config = dict(
    n_layer=9,
    d_model=768,
    schedule='wsd',
    seq_len=384,
    doc_mask=True,
)
MLP neurons of a small language model. Each row is named by its layer, matrix (gate and up: input weights) and neuron, and shows model dimensions 288-479. Each number is 128 + 32 x the weight over its row's rms, rounded and kept within 0 to 255. Numbers have three digits each. A neuron's up and down rows have the sign that makes its largest values positive.
A block is one neuron, or neurons of one layer that tend to fire together. After each block is what it responds to, as a language model described it from the Wikipedia text at the highest values.

L2.gate1756:238130143122098175147093101121079116072174113137166151120110112076137098119176136173139125112165137138162204156132154125075138110220119160102098131060140144144088124141118078126179096125111079128154127116079130117095179167125081093112101139125151133151097090097144123055133156043159114101170149083066107122097091102159163127138138120113124104164082139139115172167151133098095167126167114109145146098151107134097149108138053131151122107138132182086111137172127146110061137160142165150177098105140123159170110153069095110120160092124150179151116113145138072148115177155127144116
L2.up1756:145112155168115134120107111166128073070171134139138155125133068129160144112136151086145129126112159088061118113093111141099201145113110182068083109129141132133098157149084164137155142107102142140143127092136121143159141148192096133115083069170172059142144116114149104140159138141137116128089062127154125137117138118135132089138121148080104138148077124148125113082105061121134125148127109105118055123112177090111098140097120060153121150158094157116178121105107085084143116099119105171182119155096158225125089125074172129099101149194160141136199143133145146139105145152151103106
L2.gate2020:112118098115054097139082161098140127143185166077089143055118128107138126106170125154116104121140145128136130141104156167141167093151209159107124140202121099137123122142183139127196148047142089176165116131086142123065132156136157085087079092155153131092160093119150106103097099124124121113102104166079143142124117119163168124125074101117124087127080102158148191152139184113127148149102133061133141112088153115131155116149104119133139070086140165160150172215112061079110135146097087106114102102147116118223117109151133109111116061107116119117119100096138106127113101133153158163
L2.up2020:116148116185163162108088104174137118184107105129172164159110146079198075140162093128061129139189158135116137138101124116140089121110141089151188152098094123155097092168169123123157136201112163096155113067150111189123086085140114136153081106115136109092157162147100144135140124130163115082100136150128152129114145132162081107182109130180087121155108133119098067074138118140133151166149118093125134130102146175168075145122118153129074140129178186154131133113148107128094069149176158131095114103210100115135063098193101171106091142115164142116182130175095090135152099037126137156
Description: Mid-word capitals in names

L4.gate160:170136093144158136121135100081112105116134074167167092195115092071176114128119111143174137135101142105139100126125123112092191099139110097132129118109125090132233128080102149156146137148117120074081152165107189105187110058096124147150117135127163122119070105145125119165140138107174135115096135107087183100111105128128154141122145125098129146115122201024159133035080182169129144145063102104118125168143104112165134106072104131107161140107138128097152166125173105132150088163140134089122171144129106146127086121085121176168117134071131131073169057130110173164166202137131156096
L4.up160:121096149138136145143094080090121089161179118105155128145149168152114134159069074123137100087138144163134060125107086174067148064111147097137076156147155141140183181127126138156065076147114167190152114090105154089170101142120130153121143139110182121108099155106131164120159167101169152130119141123092116109148115122192200160127176195101138148086120106153088147103090196147096048162097161127162094205136146126132195147136092130119091145120143169056174127115097126129093122083133197154181079126149160137146138116085153065127171112121114177111148166146148106184143086139186224090
L4.gate225:126080135148109140084143141153188106104165143130105133121167143147159097142156182150218116161172083104131152138155092122144180122110153116126114103131141139084087108165129125086116133139117148131095135146120144120175083077115160146080156145122142137148131075150163148161132093153111155105136086150144109128137220093130180106183136145119146119153130120107039148124141090150157064131069091092099119110106131112156152092155138094176086143170108118156211138149146109167095126161079138157137164109127141148141121149158180080103168137103077143119150166126126129083105113113137102123
L4.up225:155085105152191145160129120146168129138061077122097194095101128120142111129111102162111119159163127115086128125126139160086089135117109104142167118113115091143123163101062157126130113129117097087120169115090083142140134162093100161066143128022063148124151151145121147121153141156153102050152122141105145165136068110146179153102093112056161146134160079076118097145088162179057101117105144149144108113194146094039144139174210130107129154165137164105109181119117097131100109125190082143114072156140109100161126116136112151090098151090112144164107099143148110156136103158140132163
L4.gate546:088064105123106151155180106107138079137157140134118085177163114124057129099131142106164096143109168166100042078132205150184147077099172079125145131070159152137095092141093123154136151162094129087102181162129131156132108132152130094168133117166117077146115088122103091113087132113159170107078126142137172101192157139134080129132132038155155123155136111147172124129146151155161145136160166121175211178157122100133149163173058123079143091159131115138120092161146121101106128177131088125148100173076144186072165111129145079129108147144093162164141174105086168133162149140100174096
L4.up546:151162107115040102085089106124125201138129168144141140172079119115138128124091165065072150170158218128121081065118162155106206160159112062093104137148162140165101101155134126187089087138097083151098130110109119161109131100136158128163153153152140165122137141087157132062169096134126101163142169114150215113085133133131162078114132121145101085164091093177092121154088137163147137171124140104159121130104150141150099079174096094129125140115106059134173090116081157140082138101146152104116140137105138140138163088135150075124069150145079122148098070123093112137131102129181150094
L4.gate671:150144103138114145092131076100122096135108125074156092162192156110105165086155151112121174177113144186093102163180113135186138145132068131159144136146177182155178068119096176151102132188148106119153146139124096167121138122128154120129144089129119142151132118162115168111146122144132101140133084161114145138131120162159113130128159152124146097120123095114162065118111172123183098142145103141139127093086255139113104150097137101161139117150112095148144138069129148174097101078105105085142145138099165081135142114167127093133129098075141141129099049167109155054174155159150140109
L4.up671:118130183067040123114123116127100117148116103164057103166105112201118160115104152161109172114168165132151150180125165187173142131135104061105188084173107137134156122144112137097117138114104103199056111191111145172110095182143104151198182132136134113104101149089172136118099136129141149131172194149090164101056133126093179105121125192039094166120204151123123160140125146109166102109131151178098138155196127110153080122132128164206136164050147111117159095085099115098124083125112176171135099067141136120117146142071137124120117129140175109213153162069095175114155156148123132115
L4.gate868:124108140078121075141124176101139067164120085131179146114145137073117129146148146098093127089138121111106097127149142108100149135091194145137141101102191079167196178166128105128138113095123070134133140101160076128070201165103145134158133170157139110229187121151165125118128108130126104159163129114123142177141132150124148200080128065095084125160145117103192118198124126112119143098173102169132131114167167139118124131122086113139125154150146108098193114124106135104129091138164096195149118171154150079147169153129116118150067177081119120105113113125131077138154181130096120101
L4.up868:154126137119124112165147086083113125110149129075144159181134160075105118102121129123092156040151124116124103103119122111117206129137184156147123142156101155142184133115102117131083132100149072156111144145205142156126118139100168122136111126176132165144090131107126102114132095108081137158159110121195128138123169104125120090162112163096159177155065134138156121153145143119118109192173106131168141102103172132195168151133134104107126158103130092125130109117101088091148083059153114150191123177132096151131117154075123073035148082144069108137113118119155167126102145133046037139
L4.gate1046:088156159181092091129101102105130140124173119120089136157121175154156106149059146102114154229113090137091122140167123159123211110136102113072131111125088131101080157129085161133128129129109113125088154166156086126051117197090083193095116187154101105179102148111144128106080129160170121174211148115110102106136116018113125148160150182078112074188057135105122130125147129130139146089142157115108091194133157108139135154132134149189119079138139108181157068170095173123124152140078071125191098157131155179042113120106185140139176163107106141112127101100112116094177089097133109144
L4.up1046:151204105124136117131186102127128094124141094129143150103077070090094144143106134145112121145131134146125130111129085156168094107103179152122148147159078132129142163105123145120129152087066111111115159133149140177110132091159098131069090155145170084153127129075115137183080164146110147113182159132135127189102116108092098179154092146062078124092174128124128134096090170119145110113116117101170111148193108152139120125117117112144090113098113131106135109091115137169114109138175110182149115116132108080060136119125102119112081125130169021090136118134144149128153144128067117194
L4.gate1207:112094140108130114134144098116114157107155135134134141126114161099169078188147107117145146115125130138107091134108147158156132108133202156103071138074157089153111174154127110155094114147118062141104058132156116163148157098194087122107127094139082123150141117101147170107104131120137095150126180138081100121102156104077124150181128179155110137139117142132097114156150180159115113113103149140129108145144133134151115134111093144114097127089145070170134151114185100215118139112096121130169107183156156203106146068147148111119127080092056073149158128091151160076069154123113136092
L4.up1207:118099157137078125144091179125150111112104103111125170085069192217105146178132161166104190113144115095062129120189137125087164176089089119092137124179130113128113180126124112190086120076164128090126116089160124133101121124106163169145097132122147111111144100194093160120131154141098138180076155157125146112120103087103134128172154101048141092146087080145191120142151150075068135057101076117172109167115101105165206177158138114172142169117165113148179118136142051115120133155144119060099165163143143110139182142126157172089117177096160094097104103184168098127126059158110123112
L4.gate1322:140147139077114138119165175176090091163182147159151116128157177123196102091188176094134086151108075107102133181168146134170147068102119147154159135089062107121172140119087139189126086120169122168139148145115093121100121151190151173162167142139098132117156146181100189053122110105138122096102163117100092116128125187128125121107145146154120143156116130121072084094073120162131089146125108121151068112150122067126109071114123119146151134081080209142086110156136112165136135107146135096154161113178141131163157156109150157172089159107121106121138079095132090167148108077125108115
L4.up1322:133090111172137121114157145137079085125191069111105080170180148112128114124109107156156148089133162066159113096133093196126120126102135155094119170107153143154163118188100174163049149065150212073110149136185090128122137064142135139158135131146130132160149162109140116120132065104112101147144087176174190090162067098113071118138114135094132075118099172158150207157130145149141112097163131129096064085151143154116161075064058109076153121139141107145145122147141128074049121090145137122117117105172198167120115040096126163164106135144143188125159061168118091080121125130116113219
Description: Mid-abbreviation and mid-name pieces

L4.gate198:120170095144097120098114136120191175088126113109082074061130125187151089120155156115112108137102213116125138071110121157144090147008134167082119109097113128118097126125118148132108118135158116141122116136127191119138121154117145108059129137087133146195122149110139113160158126152097118205163166135146083153128043129119177131130107144142082100123069150108188128070068164093171161142072100179129136121123188095153116091152109155099116190136184062149171106106138151122086146153145129140142134215060129129110198143087154108121106140123142124127135143097143140141083143130174141152
L4.up198:088139191121100114143116115153167079104058168119109131070134116105115132107168155174095128174128132148088168147136133146122145121137151108138163186127103146188129120124069165134127113157121120125095124093133122147096166093176140087121147108112122109145088125047093178061199146146116092094125144115117107067155084051135198082111160069154153100087115113098136143128186112125083146128108138108163132093105100124130131142133173115116159075099228118152080149120189134122140101166137122069183110102089119081118116159101088136132123130174123174153163116077106168166096135154146145131
L4.gate410:202152108130098120146144167146195115145157150071159176107056163161127162103122186149156121107078113084129122159134159084091130071129152143096159119118124150146109136139170140132071125116136098104156174155134122067137157116142130130156127078073161178170091120126183087150121084156103040147104110135152069099145144147148141135086135168139188095145085170102142118151103130131103149133107106169162119171164118150125135152191065089128154144177154100156147145068119156144189137128147100175100153094118155133091114161106128123129079121166180146155116072064158122148139118192109070121
L4.up410:105096130097162107139154135129097168147119085135086145104120130169174120101157192179179163117173118072176132171133172084066168104111110121128176145093123133130146121079144126150000114148148087125141149177083155127166181121109124145132087097099106135135110087108142077169144146131105105141088138046112130133082106117132137167143141092118133144106114180188098167094152126113073108156153140066182097129155120103143111123130099111174128138116149074102151189158162195127130102097113167168128133110136153146108170137130120105211160172118102108210117072116161122183191168197151142134
L4.gate695:078072093061136125137106142110086108168157132170175116085162149199092132128130143113084089137097097113134162126089132114124148130184131155129177094169102115122059176082114130109157131121104117081125176170133107140118181163110120118139156188096154151102167174176070131114097127146148137148098121142101083127145160148128159195090108140213133115184141155092134126124102131158095092136149140157158148033162155123136100149175140067118188060090146060122138194120106138168140116098174152103156083112115117121107137141138125176166107127175170114145078144154152137131203091116115111130
L4.up695:107147120122176133123102125169093119120146181186108129074150108143096075145120100083111080160156096168155113153153132144110112089107167104143081134152119133144101154115146104134105159095109092126110175153189142168130173177103143146151136168112107123195090087092155195082170125110129111174080101107137035169150125142090098100111146133144098118066160162120107157113149150123161077121127156110156105117087127146097092148144152025161136082109156081113100140131179133123108150128139136095116125052111123150077105148145132174127135126175133149149107144150193097091200148178113132106
L4.gate710:112168095132141097101114168129141147115149111058173091128117128094156172149129117132131131126144180114063184173086157107157089091095190123098067108131116138110151151103151082163122089097179166153115152125106139158121156098116129115109152151093138160144116159171110115134086135153144099094096122154131117109118097159145147155176080125142162062142146187195127110121140105081127103109176129111121117187104125129156087097104124096109163137151160109173119163133130171105095141208114150102103104079070116131052193091098123165131165054168135137159119153158127143125089106107072084003
L4.up710:149161117104082191133139113141078107060099098073119136081131125108161111050114141124142192161100157155161157118153117078102046144086182099164129109118167153158101083135160073092122188095135132143162097155129149136136120114126118182191076052143134127152122117081132158110144135117107150126125138145148135100172142110112147108093150110108136145107155086100138127129106096151114173080163145130196084154153089104151130179117125103143113144146191172124089104114129150154164129145154131071101099108135145115052131134153098156136102130119118140179172116141144091127162125168068112128
L4.gate830:168132118094091109151095129103125121120104163131161116143100111051191128217142142112132146130135184099129183133141200104079135176097175165148208083161096122123120161118129166166093140172176145195125124103138106095116133094110124164128128101161118091073111142140126134111088082160119142116149116109111133123157140148117119156161072173135073173115162159109114123168146107135079175132139123197087156162107076133137165110124120156103168153130120127132164123155161172182088191119187124118144192132119113148127171149156147154159178113090127074108120137141150075172210068112107155124
L4.up830:129106145104132140145142109111141125147115132114105119121173142169152083053132126077088141150150157128111126102095101126143152086103100132160144090154150135103114165142148120092176107140133090148090191132138185130094137123142147154152146072129071144164140137103075145101136144164185125147087154163151122140173160085144170158146110062176111138150162182162101169095079116160122102048142095166193138072130098149123192126138099125121140143090162084075158149163119135130112115149109130140173161110157086148086166102106160136123145116123155160147114137118110098116113152190080144091
L4.gate1753:136192108171117086099115144128102149117124117166113189174125059101189103128084111165171112171160101148157130168114105201177144100134065119145145117127105116088175120160143071167091104102120119135145144113128180151078114103067116149101109126131146140176196103165137114163088138174150099122166116119125130100130098139168147113102082137116158149136144105143113121054107140136146095097179155093174108099155145074094097077142152128116152155144110140155165110124184134072104170148130119128145099152120104140117148182122097085098120176127137112130137092180139147135094114112165161117
L4.up1753:147119134118079089165133114044161075149115131184139081220191213154098041180184141123154121105049102112132110107097088130127120125134072127124127120104087164129123092114139141057100108105180088134108149141132154151181135221114125151144149150080126123155119162144131141117144136133116141160137133086129170128089117137158147121107110097119104070141073125174129073136168177125143150052126130117091142138115142136194125195133130133120128112078173072094101131067098141190115138106087104156117098120068150133139097088091176147093170129126148097203113130179156132122120141145113141065
L4.gate1833:077165094135124138059113090095176142108073076082124138168183102121133121106096125162114086162158122070122120147085173118075111180151101145168116103166146163198151155205162098138142090100126140167124115129123155126154165127112126105103095171153115119139098090158199100073090078160090109173169132101155107111137160101059151153139077165170103107061142108142110197182173125126110126087143092120132155104156162046110130199083125085104133194115187113151148110081116160140144092154121143098148155156122153086126126122183147153130156169124118064137065067133140172103145117114103094124
L4.up1833:178126107139134153107056142151115097160148176181107139194073172108171171051129159181111110123057106132090135179146192082127119139139156143171095078144077131078091111162190077155114107088120131171175145112104128122150201216121137153132112151067104143140140088148128116125158169148119114125137147114120098083124085167064132152102103174060153102063164173180107154106162183110146133192120145143166146096136133125155144143138117087064146164135140108145158069159105129158113093111105114137164096165126087087076094080132147158136163132091104126132132120118106138130107170137156103110
L4.gate1986:171171118155120094131110105138162141144162175142164135074051136120141060112153195139106137122173087146130177130120117102108099096133147132211145111134110107146116134131128077036102123114150090116095137110109132128105092090112064142135177101128151162119127127118114108097148121115092104176109162102143136128171093169104107169145107141150119101103091170149175138164136182075066171153138039115156146160151124160177183096142120104122164139107115108169157092132117173112100080160156150163109139085108048127119124134119105133135126112089092118100179139171097144161119148118145156171
L4.up1986:078159082069108109083129145099154118165147098095104179188173156124131167086109142166138082151158148107193135141123074104124076139129149098144141158147100130145123083125145120172210110071125103103150130165099144073160135110138095107047165119139145161049128125091151138046132118195166224133171147123126173186130107129165157152144149150138163120114114136124108142157091122086120124117148079179128175131144164102158137175175115152110146103130148144200155160119134161139102103089084134136174178149121112103116134081072129158127122158122140132153123124073136144116135169108130122121
Description: Place name completions

L6.gate134:087136099102114110152115168175112153143163169123131053113194099056117198138224125119133113120094153119086122122092141103120118140160127115071116108089151093147149126097184193114130156125123195148122103136102109118148139147134191186078155190136179086177127108169113146158102121138084135141145080108159121145160126148132113095122131106133118135123189166132076143081161152126149132129125130148163149142084096080077115124113116114130067105136108107106207168151059138101175155110163122102132135110116134183084140107140139156111128196122117103137128124099138119106139131147140171114
L6.up134:148141137125165127103147119130163131150188130102130141150160095065161190102143119130133088113122161120108141054067119136119135100111175118130148154128122218115155127110165120180114152111111182087141146134131065109075149136115111179123154142053127143148123152155121138174093135107122090160106116121101093109146121149118109129108060107117089163112171151199184138124125064129171134155066087195095162128125164128135183130135140094129090140146102147109164192136122152132163120165176113134148118178084123113160117086136134110165163166169106111152124115122117213109144090110084146111
L6.gate1354:168059109105140203159195108158145119167137133195081142110149176130110137138101125137176119195176149094093169208169126101181120145108165166127142089112119085146091081075115176171160100116134154148089048153147128143128120120116168137192175141120127075131108116148136141115127105091100116160144115105131192133186180168125110119126130106095147135202148070159114086139144130101116134122073151091168159149154146111122136187174145235149105111148166123139062141124086089078161082105180092064114204130127140156110107125164203121078103106115150095118092154114103127133165167123136174207
L6.up1354:105073121073116164198111214104159121162127098131173113100142138151110122152168122190104188065137120149102137121159054093165171124149156164105164090140163117149163120079115119044124125164160109151170132125079041138112150098107113084182125176147090145146144093179212135152083092144137166162096101086120146180107149136179179167127140109153075097100137107159144077132145189151120108088173189092119132098158075113164181176135092171100128073124140113189092135122177075135130135168102101125110158117108062126132138110127143152132103082150147149121126094125160150139171155219141137064
L6.gate1628:116121140084169143118152164104133146103132144105106141100145147090156175128118113168113122157114088133113080146118133134168145154123130118131170154107124158099146082123215120144087079128090102164081063081145111136119151135104120099179140125122134127178142074107122150179134086106087046203168140112180085158186120101117153107176133122094114144154194149129163136133091116113118157101103107098119094154166107123153098203175134152123132091155185138136147154190168175129145122157099078150129131174167164140083087151142104227113183169158061095133121116134106100154138159159078058079
L6.up1628:161117149092156141115175111104115112154138119133120084168171101110150094149122110107138129115105084146162116132136154125101138169137169131165122151151140127089090151130136126122115166058143177146135132128141069108081163174126186150145184129176149156040097074120064093122105115188110132151200100170080089048106106068119175164067076183138118160131174100106104155123192115076132155105131093175113134175058131111146122109138173184146137193179101158163169140137161139098094152182083125126153095150125099145083112090114183131133133107109076106084119100129145168157097161142153150104
L6.gate1969:121107147096151106127136115043125182101169098108154149130119071161150126139116140111135162141143174129156187196149161092101152132133145158115125094148128190122102127086171091119091097099127102116094147112155078145128146147109186156148175115148160186138113105120123152064138175139192124233136148135208172092126129172122162143105145123092086111114160110084183119154128137081099115155073118113110070154098117142145047146144114144139116189056103071113132126162156095148125119133108102125152161122139136129142142129173163150139100102099117137056084091215139172105158123174088143154
L6.up1969:076152167079140084123148158015089151155145113188127092157109087115118129085147101139088165111119070131136123158138136124132144138135207119077151140106111123121126112100195093138143123081181124172144143144134159081142106155094136101154167111141126061167093099071081142100151131165197116088084127080181145115119118112112127085073148112159131076103130128168141087121142136131108094113155158068049098172132141122144108146096137078174174104126156095092159086139115142116149148120106141105134116181134172164074119107136117137178146160113193093111139077109118142173136135152146142094
Description: Dotted abbreviation letters

L6.gate177:154160162073176142143137171140143130104148087159128071098146097110180147161167094155143151119109194118167165107142122063105098106169127154107172123145149147157139175114194063118150111135103128086128139145146110163130146191102174149080089134118087084121135153127145170102159136055127086127072126102129124105112146139130169159106156119098129067199108119163203112134086162105116190140154144112112152113129132101135114109112113123133083133084133106109162179153132128160076155173084083109118093127161123183054157142165109195171112102170111119120118114129107115174134133136059117175
L6.up177:116132170155129103130177115150120125102175118130136159149118108151156143092142130114119077148169074144111075170148113146169118105108120178178166214143073134190144189171166139109131130121081153130086134097078173105138128190173102108149106064149156162113154122092155118140159170108083126087114169116109126096109083168149116166079152165107152103120045087126109171231109118152115143115123118131083122102155174193096108125066137145080158117087155088149164123112094159087112147114147122158134125113142083147138120169105134162185159088188103154091072130155154114123127137140084130133
L6.gate961:138154168109167105111136162147086115132137065131097171115115157172164167144172243157085146108130104147121109147116132143129092128137101115068158111136055142110182174122107137120123131149133160098100116088090183123116127152092067129096114101123122183204128152123165117133029095131083088124063133104151174129161081118141155090136112161100195105127147101147113114146146139085101132073085092131112109090159111057144097134102104096117103132120155119182149135065139211134146160139176168132126168090087116151083149128109129100150124149099143156172123119132122103155168126086141138170
L6.up961:164083109094137140090114154174159075148070148152134160113105126094113141136128128144126140140144116072181100145091197169147144133120149180163156117080109156110170099081149163121084073061094141124104119074081168091131083136188166129099152141141114065129082100096146114174186156083126140130083083122132147091140110130092104094147138127125124079148140132112112121074103139149113172162135104072107083164177124142134070180130146142113154136083114098193128154132050116070116112127168121164068153183089159085158145066138152170161144160148179125131158142066113144137111130129149076109
L6.gate1337:145107139134180123161124153125126114099167124151077082139140111165123105126183153086122163150075091093106077165115175134083138125083112157108162141124048118151107122096130113050150149109109130152170146181184116188088111160088099162108183146149146115148105097151153092157151157137087115193135131166137127122128071241161135100077161163160097138086138175120158117174115130050153132130138128109130165091115079109111133101105142107089146181144149142118118173094119150165093168115094080091080098142152123098131144127078108118089143089147143158173050114106094100130150132140067114170
L6.up1337:142109076118179121127150149125137168129097163063148134109114167112138142141122070177124126084149117076144135120117125142123121127177200173119120115121135096162125128187117138148090150124116153172154135078174189123184199144149131078116090127128203117186123114139161150137156114095151130130124154130151137137109076141187127165111177162118077129100111076174125110150186146080134150122142125109158127091077187156127180142154209098143134153081127148151098156102121139132102191199096195150181126167119150106207149119120120152135144102075132126162120147161141147100112117127156078096
L6.gate1821:087154124150148133170123092131122132123158156138139124106133164071099121071135114094106107124128112148127169161048141077168137106143181115139109125120127068113135102177116103072091138083056139154099159114156183065159139146118161142137127116124128115137130105106164117154142101128087148148171130136179117111130132106096096155128136102114124139144185120143128125124121142097105162095126116145099110114164081171128157048105105139133108116148142118101080095102169112173115161180071074124170117079182180193142153103209065127032129158135086159155146133168143169110138094158117121094
L6.up1821:147186070078158128106099109094126139153082082087126140136096157103167121130090099101164122145092105087120132191147146111071106128114069201225105181104112134119083182168174078144178196103088172125122109065153089096103046127174049119095134107085081129184102094093151073158086165039158104142145108089159154076145152114152144104109152155093164165152119108109113122183176150116152127220149141164128187145112112167142141088139157094171139124133155152200159175081161131161143120128147100085083124189124108178162080165163097107143153101111109118068106117106138120193123142086102119183
Description: Place-name final tokens

L2.gate1421:150163131085197120141103127053118081156073148160032198129132160122120105133097150169160091142073120109095080112100107125125140121126156151112145130144063080146106149078105126119097078176098162125112129131153139109178154205171143152184133121127116162093148057116129113162148053147100066136129084129146127167104100100151129105183138106186124086126113185123124158118091122158101149102199165115090110123111140114170105090116129188131128158109133179145130126095086124149136141112124172104089193134085101114109154156100131152077117166122105063156116127083096156154153144150079157142
L2.up1421:121184088122109131084111122071098085098117147140127184160149126186147083116131141191104162153058085100140131128150182112090155095095126136099172112195119139134192152098198170111127158110199069095151111132136135131117142125142117127134222114086153151168112118140088114110141111152073068171065178097155106136155092138125117132151175157149162133122181199105132159132176157057070167182171172088076052112129148132129121081116125118095111154097138148107118116098138155087124126084141115163056194104132075118142081177150131142119160152135192173123121129097163065126162109143078088158
L2.gate1941:148136083130162121142058129176119067124100181102101178106120113080100121143130198182148128137168136122147152118114097083078133081105133189146202092126076194129096080070132133133124150163121124121134075140193104087063142102062077140073125036093186088150119171158128131138117135149105105213099122121176161166121116123126201111078101129222131145163192156118159171171154145097088186120143118086138127104141142145153171117130097221149123159150128143208174208153189091132127132127142176157122123152080148095156182133133103158142153097142183108098135117147193094073071090169143135128
L2.up1941:122127130122115107123084119087166197096127117063135214141076125123087088122146147171180124146107103133144083143133097117099104082098092191147131126155143178118113111102102057113141170160113150079144113072170142151165121153126108172087145142154145140128134126130123109195124159073088114168100111085117152194083107133141163174090153099162168130110107150097093090229138174178110107133138132099177169146101107139164164098130080135113074144100199098113165164139135087206139162147144138147140085149137123113139136130157126159136149161153173106134105081091100160116109100160108127179
Description: City name endings